MLP neurons of a small language model. Each row is named by its layer, matrix (up: input weights) and neuron, and shows model dimensions 112-239. Each number is 50 + 10 x the weight over its row's rms, rounded and kept within 0 to 99.
After each neuron's rows, "fires in" lists the words (lower case) most often at its 100 highest values on Wikipedia text that the model never trained on.

L2.up374:54 62 62 54 35 76 58 54 54 51 52 39 54 41 57 53 59 66 51 48 43 60 57 56 56 47 34 58 54 49 54 50 44 52 49 54 57 41 54 35 44 62 33 54 41 59 33 46 56 62 56 60 50 63 72 49 56 61 43 53 53 42 60 53 46 33 53 26 57 45 43 47 50 36 58 37 58 45 42 48 39 22 42 40 47 56 35 71 51 46 46 44 72 59 60 66 49 49 57 56 50 53 43 61 56 75 59 57 55 55 49 47 52 48 44 51 63 48 38 49 67 43 66 56 37 64 66 62
fires in: "the"

L21.up950:73 56 54 51 30 67 47 27 45 22 71 35 52 51 34 59 57 63 50 43 67 49 32 55 64 64 43 55 41 41 43 53 37 53 30 46 51 31 51 55 68 49 34 57 61 37 43 67 40 42 59 44 36 40 60 53 48 49 52 58 43 49 60 49 41 53 61 44 50 43 42 51 54 33 54 34 50 57 70 60 46 65 37 50 51 42 65 56 43 53 40 43 58 47 60 51 53 54 58 53 48 57 45 55 56 65 57 57 57 40 60 46 51 27 53 67 69 54 47 55 69 36 60 61 42 42 29 52
fires in: "of", "for", "to", "by", "a"

L21.up815:43 58 56 61 43 32 42 34 46 51 51 72 53 53 37 51 31 39 44 49 48 51 57 56 59 45 44 45 47 45 58 52 47 39 57 52 51 53 59 53 63 44 60 55 55 60 35 43 35 53 33 54 51 49 61 62 46 69 54 44 34 42 41 52 52 69 34 60 58 65 51 57 51 63 58 38 43 43 53 55 35 40 39 50 61 60 44 50 64 51 68 53 35 42 50 47 60 32 47 51 76 65 44 68 36 49 44 43 57 62 34 64 53 44 32 58 56 54 46 42 61 51 51 51 57 69 52 41
fires in: "had", "was", "would", "made"

L20.up359:75 80 51 44 52 50 56 38 50 44 56 49 63 64 63 60 36 58 65 65 59 54 43 28 46 51 43 35 45 57 38 46 49 42 45 63 45 58 49 54 46 38 44 48 61 52 49 28 66 62 55 58 58 51 65 39 42 43 59 49 36 41 62 51 51 49 48 46 56 61 43 52 50 55 68 45 57 60 45 81 32 66 67 41 47 59 47 39 46 45 39 44 49 49 52 53 48 53 44 31 37 36 39 54 50 61 30 40 51 64 50 44 59 48 53 47 50 50 47 44 40 44 53 44 33 58 35 48
fires in: "year", "years", "by", "york"

L3.up227:71 46 36 45 48 65 48 51 61 32 51 56 59 40 53 42 45 36 47 39 53 44 47 47 55 54 51 54 57 42 72 53 58 55 68 54 55 34 58 41 43 60 58 55 42 62 54 55 47 46 46 41 54 51 58 57 49 56 44 48 64 40 44 40 55 40 46 55 52 47 48 58 44 41 48 76 50 55 32 38 50 49 50 30 51 55 57 49 39 56 46 30 40 51 63 46 44 55 49 55 45 50 39 57 62 49 72 63 37 38 43 59 36 50 43 23 51 45 51 53 49 40 33 56 47 57 56 48
fires in: "the", "in", "he"

L20.up54:63 66 40 54 54 72 47 28 45 55 64 61 44 59 52 43 57 58 55 42 45 51 51 36 52 68 55 55 28 51 37 54 46 46 38 43 52 44 43 27 38 44 62 48 56 50 59 58 46 65 48 49 51 61 53 58 55 45 48 32 54 42 53 57 64 52 54 49 58 31 62 70 46 40 60 42 45 47 51 39 38 67 31 57 47 44 48 47 62 62 45 39 53 44 27 43 75 58 34 57 65 91 49 44 57 48 43 60 51 41 54 55 43 61 43 45 52 46 51 40 52 58 48 37 58 25 50 71
fires in: "of", "on", "and", "that", "in", "with"

L21.up453:44 38 55 51 54 45 31 42 45 41 51 45 65 49 48 45 41 30 46 45 52 45 35 54 29 61 35 60 45 52 71 77 51 61 49 44 40 55 49 42 49 53 48 42 37 31 63 53 48 44 35 49 54 36 45 42 71 32 53 45 42 56 52 60 40 50 63 50 53 28 52 44 49 30 52 56 52 44 49 68 59 62 40 43 29 57 38 48 44 56 54 31 56 68 38 62 54 47 49 54 39 62 51 38 37 52 49 33 41 77 45 47 41 41 61 46 56 39 54 48 51 60 48 45 41 32 34 48
fires in: "october", "july", "april", "june", "january", "december"

L19.up801:48 60 38 70 53 46 38 35 42 50 53 43 47 68 50 48 54 50 66 46 55 51 40 45 30 60 65 45 58 55 46 58 66 55 61 53 34 62 27 48 51 33 58 36 64 45 46 60 58 50 45 61 51 53 58 46 52 50 53 58 50 62 47 53 50 44 49 47 61 51 53 49 45 68 56 46 55 64 53 52 37 67 50 47 45 39 41 66 43 47 55 29 42 48 63 53 27 46 61 58 48 51 42 57 50 64 47 74 45 45 67 49 54 32 40 38 57 54 41 42 40 64 63 53 42 35 45 49
fires in: "years", "york", "year", "they", "with", "would"

L7.up974:67 54 43 50 32 63 60 63 59 41 64 43 66 52 43 55 64 28 67 38 67 62 52 54 58 40 52 55 39 45 47 54 22 63 52 66 36 52 63 28 62 47 40 74 56 41 49 35 30 52 60 45 50 56 49 51 46 86 40 38 57 43 43 57 44 54 52 55 61 50 57 49 45 46 56 53 41 53 44 50 46 59 43 53 45 49 45 59 37 30 50 79 53 46 56 58 48 58 38 52 63 29 59 60 36 48 42 62 66 43 36 41 53 46 45 55 57 56 51 51 55 55 65 44 42 52 51 46
fires in: "when", "against", "before", "between", "beginning", "beyond"

L21.up443:38 58 62 45 30 63 55 64 45 43 41 53 53 82 48 52 55 57 60 55 36 44 45 54 41 46 52 60 39 47 65 53 52 47 36 32 65 41 69 57 61 34 46 49 49 37 47 45 68 42 40 51 49 64 59 56 44 36 33 68 51 65 48 48 59 45 44 39 37 42 50 47 37 56 40 50 49 40 49 75 49 41 45 40 62 53 58 50 49 54 48 37 50 62 31 52 61 48 53 57 66 44 49 37 47 36 44 69 54 52 44 35 21 50 39 67 59 55 50 49 32 57 53 43 35 50 41 43
fires in: "october", "when", "where", "competition", "between"

L19.up955:55 63 75 56 56 56 53 32 40 60 54 44 55 66 37 46 55 39 58 47 59 64 22 51 44 38 38 66 47 67 58 54 41 40 36 58 53 53 63 45 52 68 44 34 49 39 32 52 37 61 46 38 41 55 54 49 59 59 61 48 39 56 45 45 58 46 50 45 56 36 40 50 55 52 44 46 60 62 68 56 51 42 47 49 44 49 55 47 47 54 43 48 48 58 41 45 75 35 49 34 55 44 51 54 64 45 45 48 48 44 47 48 35 54 33 51 59 62 61 55 46 72 44 41 32 24 35 60
fires in: "of", "in", "joined", "between", "to", "on"

L2.up68:64 40 39 53 31 73 56 53 51 43 47 55 57 50 33 46 46 42 44 41 53 68 48 54 45 33 31 52 39 46 58 57 64 55 62 42 43 21 44 55 60 62 40 36 50 63 27 34 59 48 47 48 59 59 59 45 42 61 37 46 58 30 54 48 54 28 53 59 45 60 50 58 37 57 39 56 37 47 37 62 53 31 49 54 43 46 59 42 56 49 36 48 61 48 49 36 33 62 37 56 67 45 53 63 57 58 41 56 53 46 46 48 39 71 51 50 60 51 56 46 60 48 56 60 42 47 55 48
fires in: "the"

L22.up637:45 49 51 64 50 53 48 34 54 44 56 45 45 68 52 46 61 60 53 45 48 55 42 60 42 61 59 66 50 61 60 50 38 55 55 54 42 43 41 48 58 54 40 56 49 38 34 58 44 54 59 40 46 56 60 63 41 41 58 37 34 59 53 43 38 26 47 61 48 29 46 51 63 74 62 36 60 78 53 50 37 65 34 47 40 58 59 48 50 44 40 31 42 49 48 59 62 60 43 51 52 60 29 38 59 49 57 59 57 47 42 55 49 60 44 48 68 64 38 47 64 80 58 46 46 37 43 53
fires in: "in", "of", "on", "under"

L2.up989:42 49 48 58 46 54 61 48 54 31 48 39 61 42 50 50 53 55 48 37 50 60 47 47 62 56 48 73 53 45 59 44 48 51 61 66 35 30 52 30 52 49 40 51 49 48 56 55 40 35 53 40 62 55 49 53 37 48 50 40 52 50 57 49 35 19 52 54 57 48 62 50 61 36 43 30 54 31 39 39 36 32 61 43 41 57 44 40 81 45 44 59 61 45 47 45 43 47 55 48 44 64 50 48 57 33 57 71 67 60 37 43 59 49 43 41 59 57 52 44 65 60 63 38 66 50 48 49
fires in: "the"

L3.up348:34 53 71 62 41 27 43 52 49 59 49 53 50 56 48 57 42 48 51 31 45 35 47 45 38 54 48 51 60 44 52 42 55 45 71 32 51 54 29 60 57 45 39 46 51 74 29 49 60 48 51 58 46 57 44 54 47 54 35 47 57 27 44 33 68 52 58 51 51 57 53 53 54 44 64 39 51 42 55 55 55 43 53 34 51 60 45 34 43 52 66 50 75 48 56 57 59 38 52 62 47 56 59 48 39 58 43 56 59 55 48 59 54 50 43 56 34 39 58 64 42 56 78 40 40 53 55 27
fires in: "which", "michael", "richard", "michigan", "gombrich"

L2.up235:42 41 62 71 29 54 38 58 45 29 41 51 43 45 49 33 41 56 34 43 35 56 60 44 50 49 33 41 45 49 63 40 36 53 46 49 48 54 53 44 70 59 51 35 51 57 49 58 52 54 60 42 54 59 58 64 68 64 40 57 62 50 27 51 64 40 56 39 48 51 16 50 62 68 49 56 41 54 40 39 46 40 46 54 46 56 45 62 62 56 47 29 57 48 55 66 56 50 48 51 64 51 40 54 47 52 59 57 51 42 47 49 29 55 26 56 55 41 53 51 44 37 52 84 41 53 54 52
fires in: "the"

L22.up778:45 46 46 36 59 56 64 42 49 70 52 57 50 34 42 44 53 56 53 33 38 46 34 40 44 49 41 68 57 47 46 38 50 49 43 60 42 43 66 73 50 52 42 63 61 30 45 39 57 49 44 45 32 44 46 44 68 36 46 46 58 50 61 36 34 53 47 38 53 50 56 40 70 52 54 54 40 69 45 58 54 52 50 44 50 56 54 45 66 61 42 42 56 59 68 49 58 33 44 55 58 41 58 62 45 49 44 69 60 39 44 45 37 50 40 54 57 55 53 62 62 41 42 43 46 63 33 53
fires in: "was", "is", "to", "of"

L2.up398:37 49 48 63 58 29 58 44 34 53 56 54 35 64 38 76 44 56 70 49 45 67 25 61 55 62 56 38 52 37 42 53 54 35 49 57 42 50 49 30 53 48 49 63 43 52 47 49 57 55 59 58 61 58 44 43 53 52 49 32 53 64 56 27 62 42 49 52 71 37 61 46 64 72 40 52 52 56 42 56 56 49 52 56 54 49 44 53 47 54 29 62 56 49 51 48 38 43 40 68 39 67 56 60 40 44 44 47 43 50 37 59 21 60 49 38 37 53 39 36 53 56 54 54 55 57 63 49
fires in: "for", "former"

L22.up1019:46 58 52 46 53 54 48 44 46 60 42 45 49 30 44 67 76 68 51 52 37 62 59 60 37 47 42 57 51 42 53 45 61 45 46 41 63 51 61 47 37 61 38 55 58 48 59 48 32 49 43 56 49 48 46 58 61 58 47 37 38 61 70 32 54 53 59 48 57 42 35 60 50 57 45 36 45 74 47 63 63 62 40 48 34 43 63 47 55 49 51 38 48 55 48 34 57 34 46 43 45 61 54 39 62 51 62 27 59 68 52 56 32 37 65 56 63 45 45 47 46 56 36 48 63 35 51 56
fires in: "for", "on", "in", "reference", "announced"

L7.up356:52 41 40 44 53 67 51 43 46 54 42 60 53 46 67 29 55 38 72 50 41 51 57 30 63 45 44 37 56 34 58 57 39 72 30 53 32 58 62 56 66 47 58 46 62 46 48 48 46 39 65 50 47 55 52 63 53 44 33 51 66 48 51 70 62 35 68 49 44 41 62 38 48 59 40 57 51 46 44 46 38 50 58 52 58 58 31 44 60 57 48 45 45 36 49 50 56 48 25 52 26 46 50 51 56 39 57 57 55 43 52 69 76 43 48 61 45 64 58 36 40 51 51 49 36 58 52 41
fires in: "being", "been", "before", "also"

L3.up349:30 40 72 58 46 49 36 55 46 45 45 45 16 58 54 59 49 54 41 61 61 40 47 38 58 65 28 39 52 30 50 33 32 45 54 41 38 65 30 59 47 43 38 54 50 66 43 63 65 33 57 41 34 56 35 61 49 48 42 40 58 28 53 45 54 45 49 51 62 53 48 62 45 34 44 56 56 43 63 54 50 57 61 51 54 46 45 54 38 63 76 49 58 53 61 48 50 55 33 44 57 58 44 65 44 57 38 58 58 57 46 52 45 67 53 55 47 57 49 57 53 38 47 49 39 46 42 38
fires in: "which", "michael", "september", "republican", "richard", "michigan"

L3.up781:46 56 57 64 64 49 54 27 44 45 57 47 33 55 55 53 53 52 62 45 48 63 43 60 56 60 49 23 27 32 37 50 55 29 45 60 50 41 64 60 44 45 50 35 46 58 60 42 61 51 43 45 42 49 36 56 75 58 62 55 38 67 49 49 57 50 51 51 66 49 47 60 40 48 50 55 69 47 54 47 55 49 50 60 61 57 65 52 51 39 54 48 49 35 50 51 47 32 53 47 48 54 43 68 53 44 68 50 48 59 37 49 41 48 53 41 38 55 47 27 27 56 35 38 43 57 55 65
fires in: "to", "years", "top", "yesudas"

L21.up50:70 61 49 52 47 42 67 27 53 37 55 45 49 28 46 46 64 61 38 55 36 58 60 38 66 56 52 50 34 48 57 52 40 46 70 64 41 39 51 51 63 58 45 59 63 52 43 64 36 63 72 39 39 61 48 38 47 48 53 55 56 56 52 41 53 34 41 51 49 44 77 49 61 57 56 50 54 59 51 54 65 61 32 52 45 58 60 60 62 72 37 63 44 50 49 53 55 43 61 43 52 52 44 23 63 44 43 51 62 63 46 44 53 47 46 50 36 48 42 60 65 58 37 54 64 60 55 40
fires in: "as", "of", "than"

L2.up582:38 50 50 62 34 46 44 50 41 37 38 45 36 48 59 42 49 39 51 42 38 46 49 43 36 49 30 46 59 55 49 36 62 52 51 51 49 47 49 26 52 51 39 53 67 20 54 63 61 45 68 62 62 35 43 57 51 52 47 37 43 65 41 47 43 47 72 66 38 31 34 56 64 55 38 56 57 52 44 44 57 54 46 46 50 44 44 64 61 66 49 33 51 61 49 49 48 65 44 48 61 54 42 41 66 55 41 56 39 56 42 68 48 56 60 52 49 48 62 49 51 44 33 66 50 54 67 58
fires in: "from", "votes"

L20.up694:35 51 49 45 56 67 54 44 43 48 42 51 47 49 47 50 47 30 59 45 50 64 40 36 62 52 51 42 47 40 52 39 48 43 48 54 58 57 69 47 40 34 67 36 46 49 54 67 52 62 57 43 36 30 35 65 55 44 57 56 54 19 34 55 51 38 33 38 68 73 43 41 58 57 71 54 44 38 50 49 38 66 57 60 39 43 48 38 36 45 57 47 67 58 51 54 39 36 62 60 59 56 42 42 63 61 41 57 63 32 48 60 57 40 47 42 65 44 34 52 30 43 44 67 57 81 48 49
fires in: "this", "the", "three"

L7.up377:53 33 42 49 57 52 34 39 55 50 60 43 34 51 38 52 48 54 63 33 56 76 35 33 62 65 43 13 50 48 58 41 53 50 34 48 66 60 43 44 58 60 38 35 68 65 42 38 39 42 44 44 54 43 47 49 44 44 60 40 67 59 51 51 61 66 50 64 53 46 50 63 39 29 31 34 63 42 39 54 84 51 41 55 63 48 40 68 48 47 56 45 51 36 54 51 45 44 53 50 56 38 51 56 46 59 47 36 62 52 27 63 36 57 53 54 47 54 63 39 37 42 42 36 56 52 49 60
fires in: "to", "could", "should", "top"

L22.up924:41 54 39 57 62 60 47 67 46 66 50 44 47 28 61 58 53 51 66 60 54 47 57 40 49 65 34 59 57 46 63 32 56 35 34 55 57 50 52 38 42 59 30 44 59 49 63 40 40 51 56 57 47 59 49 62 64 44 49 41 36 47 63 51 59 54 51 71 53 39 43 44 44 46 64 50 55 53 43 41 51 64 46 40 50 53 60 52 45 44 70 62 60 51 44 45 57 54 65 30 78 53 43 32 47 37 37 57 42 40 46 44 42 42 49 44 56 38 42 45 36 38 59 75 54 34 69 57
fires in: "the", "when", "although", "where", "this", "there"

L2.up224:45 50 65 48 50 46 65 42 45 48 53 53 55 49 25 54 51 60 47 43 41 58 45 58 57 53 23 45 68 46 54 56 55 73 45 47 46 45 37 52 46 42 23 44 53 26 50 47 70 51 46 67 62 44 49 47 48 57 65 49 42 54 52 29 65 41 48 47 44 38 35 47 62 47 57 44 41 73 63 68 50 34 62 53 66 65 68 57 56 39 28 64 60 46 38 40 24 35 49 59 33 58 64 60 50 45 43 40 60 54 30 48 39 53 54 46 49 42 40 54 48 67 41 66 55 32 54 43
fires in: "for", "former"

L3.up912:55 27 44 52 80 49 54 40 53 45 43 69 50 61 34 60 72 57 38 35 37 50 44 53 54 50 63 54 58 35 48 57 51 57 47 49 30 43 39 43 63 38 53 73 66 44 57 36 53 50 53 57 58 38 65 54 42 67 60 44 46 49 51 43 47 38 49 57 53 50 35 43 32 61 65 44 35 61 62 59 41 46 42 80 44 56 48 48 59 46 39 68 55 46 38 46 55 37 50 61 43 60 51 63 56 45 55 55 54 42 42 36 42 71 40 51 45 43 60 45 57 47 50 56 55 45 42 54
fires in: "as", "gourdou", "for"

L20.up750:61 56 45 65 63 48 58 34 49 45 64 39 46 63 44 32 51 43 41 62 60 54 62 50 53 34 56 27 54 41 31 37 41 50 45 70 38 59 52 52 44 46 57 76 56 49 43 32 49 42 42 51 60 37 48 42 49 61 40 50 35 52 50 60 65 57 42 56 57 65 55 41 43 60 59 63 42 47 54 29 45 45 46 47 48 64 63 57 33 46 52 55 57 48 50 41 58 52 62 54 56 51 45 49 43 32 52 43 80 55 52 39 40 52 21 37 53 52 48 47 61 40 41 52 53 43 57 59
fires in: "to", "would", "will", "votes", "had"

L4.up56:53 56 56 62 58 41 41 39 48 31 43 63 63 56 56 36 50 36 32 53 57 57 49 58 41 51 55 44 56 52 53 48 52 56 50 57 44 51 45 69 68 63 69 46 36 69 50 59 62 43 46 44 78 39 72 54 47 62 53 67 36 62 55 59 47 51 41 63 51 49 46 39 55 39 32 81 48 40 58 49 43 45 33 51 34 55 39 60 48 58 52 45 50 55 59 43 36 58 44 33 35 59 54 72 43 63 48 69 58 62 31 40 46 55 53 54 53 35 49 49 52 50 33 48 38 38 58 44
fires in: "october", "april", "february", "under", "fund"

L2.up863:42 56 34 60 30 68 45 44 42 43 44 44 57 38 64 37 40 42 65 47 58 52 64 53 53 65 47 49 50 49 61 56 62 49 43 52 57 61 64 32 43 41 38 57 33 57 36 41 35 61 42 59 37 39 51 44 45 65 36 45 38 46 74 54 47 53 45 44 54 36 52 41 51 59 57 43 54 59 37 47 33 40 25 47 49 57 50 66 57 43 31 36 48 45 60 61 36 35 45 51 51 61 71 47 58 51 46 37 49 70 59 40 33 58 41 61 58 53 53 43 47 57 50 64 42 70 47 54
fires in: "the"

L3.up733:40 48 49 54 55 69 55 32 54 42 53 51 64 55 38 66 48 54 53 46 56 48 61 43 51 73 48 39 37 44 62 49 50 56 56 48 49 56 53 42 54 42 50 38 46 44 42 63 45 40 46 50 53 36 72 37 50 53 41 58 45 46 73 44 51 32 44 47 58 31 40 60 28 43 46 49 52 44 52 44 43 20 46 57 34 63 52 74 54 50 43 61 57 47 36 53 47 50 52 32 57 42 60 41 48 37 60 53 53 77 54 77 58 53 64 64 51 48 52 50 50 43 58 51 52 39 59 59
fires in: "the", "to", "joined", "ajax", "project", "jump"

L21.up948:58 40 42 51 55 59 53 66 65 30 35 34 61 49 37 42 58 58 71 55 32 37 66 58 44 60 42 71 40 52 54 54 48 55 34 58 57 29 61 41 63 54 42 47 43 50 59 46 57 49 39 54 45 34 33 45 46 61 64 44 56 61 50 55 43 77 43 37 58 47 60 42 47 58 53 50 50 69 55 50 51 51 42 45 53 40 72 54 56 52 60 48 57 52 44 47 47 30 44 60 59 49 66 54 43 36 57 36 51 66 42 48 50 50 32 39 53 24 32 39 60 45 54 54 48 48 47 61
fires in: "in", "the", "on", "before", "1970"

L3.up262:56 60 54 51 36 54 66 45 43 34 37 52 73 54 69 44 58 56 54 34 32 43 48 43 41 44 25 59 44 46 67 48 34 50 51 50 54 54 50 59 54 53 68 32 48 63 41 39 57 38 46 55 63 50 75 65 52 48 38 64 55 41 42 55 67 40 65 35 47 36 25 58 39 65 49 42 50 62 55 51 56 41 48 35 39 46 54 56 72 39 45 31 63 41 50 45 50 42 54 39 64 73 51 59 53 47 73 36 49 49 49 49 38 60 68 53 57 53 44 60 43 44 48 59 40 52 66 32
fires in: "the", "there", "through"

L3.up653:46 62 41 41 39 59 54 41 43 53 49 48 30 53 58 58 52 69 56 54 43 36 53 52 63 36 35 32 52 50 45 50 44 57 47 60 56 54 70 54 39 59 46 57 54 70 27 42 56 55 31 60 42 52 43 65 46 49 63 57 47 39 63 56 26 64 51 62 41 38 86 36 47 52 51 53 57 32 61 50 33 56 44 48 41 57 66 50 42 49 41 38 71 41 46 58 41 39 46 31 55 68 61 46 53 47 33 67 45 56 47 51 47 55 45 67 54 46 57 44 50 57 45 52 52 37 52 53
fires in: "s", "the"

L22.up570:47 67 39 47 50 51 43 56 49 52 36 38 60 56 52 35 66 45 49 52 49 53 50 43 48 38 61 69 48 48 50 48 71 48 40 50 50 39 41 40 30 50 45 55 63 48 49 55 72 52 51 41 41 52 51 65 61 51 53 52 37 34 51 37 69 60 42 43 60 49 49 61 37 39 63 33 42 45 41 63 47 48 48 54 60 42 46 70 42 39 71 47 45 45 39 54 57 47 76 47 56 49 60 46 50 61 48 50 65 62 48 32 47 44 42 55 40 63 36 22 53 56 53 43 47 63 49 41
fires in: "but", "between", "where", "when", "back"

L21.up87:64 56 49 58 58 50 47 50 54 39 59 39 38 47 59 28 48 36 40 46 57 58 33 46 51 60 41 66 57 52 61 41 52 60 48 53 39 54 56 60 56 54 49 41 42 53 54 48 38 69 65 66 47 56 42 56 61 29 51 41 49 55 49 62 50 52 48 49 50 63 43 40 43 63 57 48 53 18 54 33 56 43 35 48 59 36 61 45 66 49 35 46 71 47 42 73 50 33 56 53 55 53 53 35 48 38 52 53 60 51 56 63 49 52 54 56 62 32 36 61 46 38 35 66 72 51 68 57
fires in: "the", "this", "is"

L4.up160:65 49 55 36 38 62 46 53 57 52 32 49 59 45 75 58 57 53 67 22 45 64 58 47 77 38 48 40 62 44 29 71 42 53 37 60 67 53 46 44 57 49 47 48 53 63 40 42 42 43 40 39 77 50 41 54 72 68 62 51 45 43 56 56 60 37 62 60 36 45 54 48 45 52 44 34 46 32 32 63 59 44 59 52 59 42 55 50 48 52 49 58 43 48 46 54 61 39 36 40 32 31 52 53 64 45 52 56 62 55 44 64 56 55 39 53 53 53 57 57 54 51 52 55 45 26 59 57
fires in: "area", "being", "because", "novemlineata", "before", "wheelhouse"

L19.up901:58 46 49 39 47 50 52 47 51 54 53 59 31 30 49 42 47 69 46 41 52 62 48 56 41 38 37 52 46 47 54 56 43 40 68 65 44 45 64 56 66 49 72 62 40 63 38 36 52 50 57 43 55 49 58 43 61 46 50 56 52 55 65 49 50 41 52 59 40 44 52 56 66 47 38 40 60 58 50 35 52 55 54 57 47 59 68 59 47 49 47 58 38 58 66 46 51 59 55 35 49 58 59 52 39 20 51 37 50 49 62 40 53 39 31 54 48 37 40 38 42 37 46 45 39 41 56 51
fires in: "of", "chief", "officer", "office"

L4.up202:50 58 54 68 69 59 57 42 35 52 47 58 61 54 57 55 66 36 56 49 58 41 34 53 47 57 28 39 52 60 64 63 41 57 65 58 50 63 58 61 46 50 54 77 42 36 42 40 38 48 47 61 54 50 42 37 61 47 34 50 62 61 65 44 57 51 53 37 26 35 44 57 42 58 34 50 40 62 48 44 56 48 35 41 51 49 49 45 57 57 34 45 58 46 49 43 55 46 44 52 44 64 50 69 52 55 40 42 39 37 60 65 38 55 44 39 65 57 54 59 42 56 46 48 43 51 59 40
fires in: "from", "at", "in", "s", "for", "of"

L21.up916:68 61 38 61 46 52 57 58 53 35 21 43 38 56 62 54 51 52 65 41 54 66 52 53 51 50 55 64 55 54 61 37 46 33 59 65 61 48 54 36 65 42 44 54 52 63 69 44 51 58 58 60 60 44 32 48 56 42 46 47 36 71 46 57 42 54 60 47 55 50 54 34 56 36 62 55 69 47 54 43 64 56 57 49 41 52 57 46 52 22 43 63 47 40 56 56 46 33 52 47 56 77 50 54 44 38 50 49 59 54 52 60 42 70 55 48 35 45 39 44 54 47 58 62 55 51 53 48
fires in: "the", "children", "chief"

L2.up641:46 62 54 44 37 48 42 52 47 36 45 36 46 30 69 51 56 37 60 53 40 32 52 34 38 31 32 52 55 49 59 37 62 48 64 38 45 25 44 43 52 47 55 57 63 44 53 58 56 61 52 61 56 54 55 65 52 53 48 51 59 59 50 43 31 57 70 64 37 34 61 57 61 69 43 44 54 45 56 44 55 49 51 57 51 41 36 56 49 71 62 51 39 63 56 36 40 59 57 43 39 48 54 27 60 50 37 42 52 49 43 72 56 63 48 41 48 50 66 46 52 41 36 57 56 55 53 54
fires in: "from", "in"

L2.up687:57 58 48 63 50 51 36 39 55 30 49 53 48 49 72 43 47 50 32 59 43 41 43 38 29 33 55 48 33 58 50 42 52 47 36 40 60 50 63 40 50 44 35 56 75 37 42 58 48 39 61 50 55 58 29 54 37 39 53 32 43 44 56 44 38 41 56 77 41 36 54 62 54 67 55 47 50 43 60 51 59 61 60 59 44 46 50 47 56 68 43 46 39 59 43 47 54 63 35 43 53 61 50 36 60 58 41 46 35 65 41 67 75 54 66 46 55 42 46 43 46 56 29 55 54 45 56 52
fires in: "from"

L4.up678:26 58 75 36 45 51 51 43 67 47 56 53 54 55 43 46 44 54 47 55 55 37 36 54 58 54 55 48 67 42 60 43 45 50 61 53 51 57 41 45 46 50 42 44 49 55 66 36 56 52 37 47 54 47 52 55 64 48 34 33 62 71 51 32 47 31 53 44 42 40 50 62 58 53 60 48 60 58 48 62 45 51 48 60 51 79 49 32 56 60 25 54 60 57 54 34 43 51 56 41 43 53 48 76 66 52 43 44 53 45 35 35 34 51 49 61 45 55 39 48 55 43 47 57 60 40 62 58
fires in: "for", "of", "january", "former"

L20.up300:42 53 56 65 51 72 42 60 42 58 46 51 41 32 40 68 41 53 51 41 54 59 48 53 61 51 28 59 62 50 43 45 58 50 30 59 37 41 43 58 54 47 46 60 52 34 50 43 47 50 43 52 46 48 39 67 57 50 48 52 51 50 58 44 52 47 53 63 35 58 66 48 34 38 57 57 45 28 41 37 41 35 55 57 39 61 46 45 39 58 54 51 68 55 45 50 63 45 46 49 41 82 55 36 32 46 38 81 40 58 47 51 68 61 53 45 42 34 62 35 58 47 44 58 81 53 52 64
fires in: "and", "the", "but", "which", "he"

L20.up781:42 53 44 38 48 38 48 32 40 47 67 69 48 68 64 37 38 46 53 70 70 61 33 38 63 41 32 56 40 45 37 53 43 60 56 43 49 50 49 62 65 54 44 52 50 31 42 62 50 38 46 37 32 49 61 38 47 37 75 60 46 41 49 41 45 51 35 46 53 49 59 59 40 46 61 40 45 55 44 39 44 52 52 47 42 68 47 37 48 43 46 36 46 46 60 84 76 27 43 57 61 56 65 45 43 50 56 61 39 60 43 66 49 64 63 53 47 40 42 44 47 82 59 53 59 45 43 43
fires in: "november", "june", "january", "july", "september"